From a checkpoint of a small transformer trained on Wikipedia.
Architecture: rotary positions, untied embeddings.
Training: a variant of Adam for these matrices, 444M tokens, 13563 steps.
MLP neurons of a small language model. Each row is named by its layer, matrix (gate and up: input weights; down: output weights) and neuron, and shows model dimensions 165-260. Each number is 200 + 20 x the weight over its row's rms, rounded and kept within 0 to 999. A neuron's up and down rows have the sign that makes its largest values positive.
Before each neuron's rows is what it responds to, as a language model described it from the Wikipedia text at the highest values.

Responds to: Post-name affiliation link
L6.gate604,201,240,178,213,227,211,182,215,231,192,167,196,230,187,241,200,199,208,185,174,194,206,212,202,171,193,207,191,185,192,208,255,194,193,219,223,216,214,201,212,223,196,208,182,192,205,219,195,203,195,216,213,186,190,195,211,226,185,221,205,163,214,207,193,181,194,170,189,164,214,208,228,226,205,165,183,210,182,227,187,203,227,241,207,156,205,182,166,176,201,208,216,180,198,194,178
L6.up604,232,166,231,212,176,186,225,213,179,225,212,217,203,203,205,202,174,184,201,198,197,198,218,242,200,186,252,219,171,231,201,204,219,234,163,245,225,227,199,235,224,178,215,234,182,205,192,186,203,214,183,201,215,209,217,190,210,183,201,163,193,185,176,184,223,195,175,202,226,183,200,224,192,170,212,198,212,205,243,206,210,206,216,214,188,193,216,177,168,191,185,266,206,196,228,186
L6.down604,198,186,216,189,188,195,217,195,200,194,201,199,178,190,180,187,197,224,206,214,191,227,179,197,214,215,201,213,203,180,199,158,234,182,212,205,189,219,207,193,188,188,206,184,177,184,168,209,191,174,180,199,209,222,216,225,191,213,187,227,208,170,195,210,207,218,190,195,187,170,198,218,193,213,213,199,184,219,187,210,190,195,216,176,215,218,237,225,216,218,203,169,209,189,224,192

Responds to: Calendar date numbers
L5.gate119,232,212,219,209,187,208,191,160,205,220,180,208,181,200,163,217,192,180,226,187,190,208,188,187,188,189,227,184,191,189,204,199,192,233,190,214,195,209,204,206,243,211,176,210,187,224,262,198,222,188,192,220,169,208,240,171,225,206,194,189,201,220,221,173,217,177,209,225,193,169,229,206,186,224,139,198,185,225,201,188,209,206,204,244,238,224,176,200,203,192,221,206,185,178,214,177
L5.up119,197,181,170,191,175,182,217,243,207,179,176,232,204,189,209,226,170,207,237,178,191,180,187,196,194,225,205,198,199,216,204,166,204,190,206,183,189,228,175,233,200,214,200,201,178,178,184,211,209,199,233,174,220,182,201,185,201,183,212,209,216,173,217,209,200,199,201,193,194,211,203,186,212,186,186,224,207,197,200,199,188,209,198,190,171,218,225,192,167,183,186,228,223,229,214,162
L5.down119,190,223,170,220,204,183,196,231,232,198,228,234,211,204,172,215,204,196,188,185,176,184,200,173,188,217,233,208,195,206,202,243,191,184,204,195,228,224,224,239,193,202,181,198,208,181,215,212,219,167,177,185,246,225,213,174,196,237,216,225,169,205,197,184,214,232,211,181,214,242,194,199,214,219,227,201,197,192,206,186,194,197,170,199,240,190,177,238,191,208,200,188,217,192,236,217

Responds to: Mid-word fragments after capitals
L6.gate184,182,206,186,217,225,203,178,193,190,181,210,221,215,192,195,176,194,237,172,194,212,211,221,180,190,223,180,184,176,190,194,230,178,182,197,238,216,165,206,200,200,175,158,178,187,206,229,184,216,204,169,198,192,215,179,202,198,220,189,220,212,231,180,236,190,238,191,203,228,176,199,182,191,190,197,175,194,188,202,231,238,175,214,221,202,236,222,249,217,185,186,182,233,202,210,209
L6.up184,203,193,205,166,235,199,201,219,212,210,244,211,228,172,206,192,193,189,174,212,226,194,208,155,223,203,209,193,191,218,166,198,215,213,208,215,205,198,180,206,196,201,218,192,203,190,171,175,201,184,194,234,232,208,196,195,189,182,203,231,195,217,166,225,197,212,225,225,181,182,220,190,164,163,205,191,216,220,194,186,243,152,234,211,186,219,232,213,201,193,193,219,206,191,220,255
L6.down184,178,185,174,195,219,225,196,218,179,182,189,191,221,196,187,170,177,212,245,190,167,216,225,182,187,202,208,197,195,227,212,161,186,233,202,201,200,205,189,219,202,179,179,213,204,188,234,194,189,176,175,179,207,199,236,217,207,166,157,188,206,191,207,228,210,178,209,168,199,181,225,191,182,198,196,183,198,207,200,173,209,210,192,195,192,174,181,204,200,198,229,210,194,226,202,209

Responds to: Score dashes, biography action verbs
L6.gate236,204,213,218,226,166,191,206,185,212,212,222,217,234,260,223,177,175,202,187,177,194,194,190,184,202,210,171,182,196,219,170,220,214,188,216,177,222,208,194,174,242,212,224,193,167,219,167,162,178,201,221,211,228,212,203,180,192,167,176,231,191,201,221,238,207,219,195,218,217,193,184,199,198,225,188,154,179,232,184,209,191,222,206,163,191,178,186,191,195,228,204,223,192,215,198,185
L6.up236,207,203,203,230,212,229,233,200,190,199,177,185,205,200,198,198,183,169,182,243,199,236,200,172,205,236,221,197,190,204,217,209,176,200,213,182,177,230,159,202,205,219,229,242,199,189,210,219,197,167,189,218,201,206,229,182,202,187,235,223,207,204,206,187,173,192,187,235,214,176,216,183,193,194,210,172,205,224,197,217,206,192,189,201,169,196,242,216,230,178,192,229,212,175,197,199
L6.down236,175,217,180,170,237,192,203,198,191,192,218,211,202,229,221,169,214,185,192,203,209,230,178,186,211,206,185,213,224,193,210,197,202,211,203,188,214,163,219,208,178,191,190,195,219,216,175,189,189,222,179,192,220,200,212,229,193,164,187,163,234,171,192,187,176,236,206,239,201,182,227,200,177,180,189,195,197,201,190,222,173,189,188,212,185,198,168,221,192,192,206,183,221,205,197,224

Responds to: After person names
L5.gate820,187,182,223,193,180,199,200,184,203,200,194,239,228,162,215,216,216,199,186,239,189,208,154,166,232,182,220,224,206,224,211,201,189,165,237,214,198,171,196,169,211,198,181,222,232,192,192,201,211,180,184,209,191,197,178,206,183,196,218,238,189,214,205,211,175,206,173,196,186,213,203,204,203,236,218,199,200,209,216,219,213,211,190,197,175,243,173,189,201,193,169,191,226,190,191,238
L5.up820,208,177,195,182,201,177,161,230,189,217,232,196,207,191,235,167,210,184,186,213,189,181,189,219,182,218,180,209,223,192,201,211,214,173,191,205,179,176,221,209,204,190,193,225,163,197,233,170,166,195,213,173,202,202,207,180,190,167,203,202,196,193,185,188,207,200,182,181,215,180,186,230,213,212,222,215,169,179,182,169,191,212,218,201,191,188,212,215,207,201,200,221,202,222,224,172
L5.down820,218,210,197,198,173,252,209,192,233,196,192,218,220,218,210,208,201,194,175,193,199,213,226,174,136,177,193,232,198,168,197,199,228,200,175,214,173,209,182,203,228,181,216,215,205,196,208,227,228,189,204,186,191,183,200,209,209,231,180,218,194,195,213,195,206,233,225,215,227,191,176,184,214,195,171,195,187,191,186,196,210,182,199,222,213,184,206,189,186,165,224,137,207,193,191,182

Responds to: Word piece after f
L5.gate117,218,193,239,218,205,225,187,166,235,222,224,165,218,194,203,179,220,253,194,217,229,229,177,206,202,202,186,191,209,188,205,215,209,206,180,148,191,160,206,171,201,200,209,182,205,180,222,205,217,198,182,186,193,206,207,237,232,211,186,227,238,209,211,223,191,188,204,190,178,197,181,180,205,215,208,171,196,201,188,186,209,220,211,199,235,222,217,250,200,164,185,214,185,199,200,200
L5.up117,177,220,201,201,211,190,187,201,189,206,221,171,217,188,198,195,223,216,227,201,206,195,180,221,184,224,171,186,189,191,205,193,185,234,205,184,211,206,206,186,204,219,174,190,213,173,177,207,220,214,199,171,169,231,200,219,187,186,181,195,195,171,196,231,161,190,212,194,193,258,217,202,202,220,203,201,183,228,222,225,232,199,186,244,214,169,173,202,188,161,171,195,191,177,189,184
L5.down117,198,203,193,197,185,169,203,172,197,221,208,182,185,164,200,202,200,191,210,217,205,220,193,225,226,187,201,198,224,192,213,254,194,219,204,182,190,186,170,182,184,194,151,236,173,181,188,201,228,199,186,219,232,214,187,164,227,197,164,189,207,197,217,204,211,218,184,197,192,225,197,212,235,231,218,245,197,206,223,216,212,199,164,181,197,191,210,225,213,196,140,168,216,194,203,207

Responds to: Name fragments and number separators
L4.gate15,220,196,232,202,233,222,188,193,203,218,231,172,197,177,217,221,181,194,204,238,180,193,211,230,217,246,201,182,243,208,198,203,195,167,193,181,173,239,181,206,212,192,235,200,210,219,209,187,217,180,172,190,208,215,225,215,184,215,178,236,212,216,218,208,215,224,192,175,213,202,210,213,224,199,212,194,191,225,220,219,186,188,216,194,180,157,208,203,218,193,187,234,189,209,194,195
L4.up15,185,197,224,192,197,215,232,221,186,241,228,182,213,194,237,193,179,206,191,207,192,183,198,225,216,187,197,234,237,188,180,196,194,206,240,206,206,163,185,190,172,223,183,189,238,220,164,214,176,191,181,187,210,214,219,175,187,238,243,182,176,208,199,191,227,256,188,223,165,195,194,190,215,235,164,198,219,191,212,170,155,167,212,174,202,182,184,189,172,195,221,194,175,187,198,192
L4.down15,202,217,175,182,245,186,205,167,226,201,193,187,187,186,195,191,233,198,248,198,209,239,170,200,189,181,204,196,197,214,184,214,185,208,200,186,179,184,224,217,217,231,226,201,188,173,218,185,182,167,188,205,213,190,216,187,207,217,210,196,211,214,197,199,210,186,233,236,229,202,191,200,181,201,179,179,189,234,192,209,193,215,186,207,173,207,200,203,204,188,169,153,192,201,237,154

Responds to: Word-piece after initial F
L4.gate794,195,191,195,220,160,168,205,181,165,185,153,227,215,222,223,187,206,223,191,202,208,206,223,204,176,202,225,204,167,222,226,195,212,213,223,214,206,176,236,189,203,170,144,202,188,192,187,187,172,194,224,195,166,216,168,209,201,202,219,228,201,186,195,223,177,210,222,167,184,149,174,210,191,210,215,200,190,182,186,210,221,195,186,226,213,246,209,196,207,188,227,217,215,196,207,213
L4.up794,212,181,204,181,208,156,184,182,213,192,222,196,223,206,221,207,179,216,244,213,180,169,195,212,200,187,222,178,200,225,188,197,200,204,204,195,194,192,198,177,193,169,175,174,214,185,186,194,177,220,221,215,213,231,192,210,199,215,190,195,224,219,230,177,205,218,217,202,175,219,210,190,192,182,211,216,215,212,177,219,240,235,233,201,233,233,185,204,216,190,202,206,238,232,244,189
L4.down794,193,189,231,216,184,190,211,214,178,199,227,168,203,189,191,193,244,192,202,185,206,199,198,141,211,200,180,193,208,194,184,193,206,203,219,192,205,190,234,189,174,167,194,206,226,220,215,193,172,149,196,174,193,194,196,202,223,223,223,206,215,210,190,221,184,229,170,200,184,244,173,237,206,232,186,199,202,199,208,229,234,208,204,197,202,183,179,237,164,186,182,177,197,168,207,151

Responds to: Date numerals in events
L4.gate203,192,180,204,209,192,200,187,215,174,206,197,223,227,225,230,214,218,211,181,205,196,205,207,189,201,210,208,187,215,196,179,214,211,189,188,211,189,196,207,215,214,202,214,202,260,190,232,189,218,242,216,193,202,202,212,195,208,187,236,228,220,212,208,175,212,229,205,186,216,169,161,228,196,210,185,223,216,230,181,235,184,201,239,216,205,169,197,207,173,179,230,224,199,175,198,178
L4.up203,221,202,219,225,207,206,188,230,195,203,194,218,186,225,215,216,198,182,196,189,194,201,221,214,235,217,212,182,206,177,210,162,221,182,186,169,151,192,227,199,217,207,190,204,224,197,233,200,152,223,177,172,169,206,172,216,208,208,181,216,195,186,207,199,187,186,184,185,197,197,183,170,180,208,202,193,227,205,238,191,202,203,172,234,191,224,231,160,200,196,222,215,189,205,222,179
L4.down203,195,207,221,188,181,209,211,224,187,228,208,202,221,203,207,220,207,165,192,192,216,237,189,222,171,184,207,209,222,170,237,235,212,207,221,230,244,187,185,184,199,252,194,174,206,160,208,183,214,211,229,213,176,172,215,197,211,206,195,188,176,200,199,203,188,191,204,239,197,206,212,174,206,208,197,192,217,235,207,194,228,199,221,213,177,170,239,250,204,187,175,213,199,181,183,238

Responds to: Inside multiword proper names
L4.gate782,187,223,236,199,227,185,194,157,193,210,195,205,196,210,184,214,234,219,226,208,175,174,204,204,171,229,196,216,183,214,225,189,185,175,216,216,210,203,226,182,199,195,218,219,192,190,203,219,203,183,223,180,176,191,202,193,195,220,209,214,199,208,218,232,192,223,211,176,192,222,209,189,229,185,186,229,194,164,219,201,193,184,219,200,168,222,202,186,234,177,204,189,219,200,196,192
L4.up782,245,174,208,182,177,182,201,196,203,189,214,190,202,185,187,169,175,202,179,164,224,192,200,216,218,187,210,192,206,198,240,182,217,192,231,180,190,229,184,213,179,182,222,178,226,197,198,191,215,178,192,222,215,202,220,173,219,199,187,224,202,215,181,240,185,159,202,188,211,216,225,171,219,204,202,180,209,221,211,193,227,211,227,181,197,179,201,179,192,221,169,194,195,183,179,150
L4.down782,224,186,229,210,214,180,201,203,190,212,207,213,219,211,175,215,221,207,232,215,158,231,187,157,213,149,203,215,181,227,198,191,235,201,215,173,199,208,202,225,237,204,180,206,170,225,206,211,185,191,194,209,155,178,201,220,197,182,175,201,188,205,180,197,238,220,215,178,196,185,191,213,190,219,234,208,245,224,211,171,207,212,226,207,176,214,192,187,195,194,197,230,205,227,226,174

Responds to: After names and scores
L5.gate96,191,211,203,170,194,192,191,159,239,213,199,211,190,250,215,190,222,215,203,221,199,206,199,188,189,198,190,213,186,201,207,177,218,168,198,187,177,203,163,207,197,193,211,155,181,167,195,184,211,159,230,224,193,157,177,179,222,184,174,200,184,205,198,226,211,176,187,229,208,213,201,191,169,215,205,209,156,219,202,169,185,218,196,204,145,213,195,180,182,209,238,208,213,164,171,227
L5.up96,212,216,201,199,202,189,207,183,241,221,234,221,217,211,193,210,173,182,217,195,218,205,158,218,176,217,186,206,186,213,206,222,203,230,222,187,220,229,203,196,179,211,187,198,175,226,187,206,220,157,234,206,181,225,159,187,199,195,196,235,196,169,176,209,178,209,198,205,235,189,210,205,164,199,233,201,198,192,200,206,168,204,200,209,169,205,204,197,237,176,229,202,179,193,190,215
L5.down96,190,180,172,184,210,180,216,188,204,206,233,219,209,176,205,208,202,202,185,207,211,191,224,172,157,260,189,186,198,179,173,215,202,194,209,201,206,199,174,216,177,231,164,208,217,218,204,244,194,222,220,242,194,221,197,189,170,204,216,242,191,159,196,182,222,212,240,210,175,221,227,189,217,210,205,188,188,207,239,194,197,207,198,186,197,201,205,202,217,230,189,200,191,227,208,169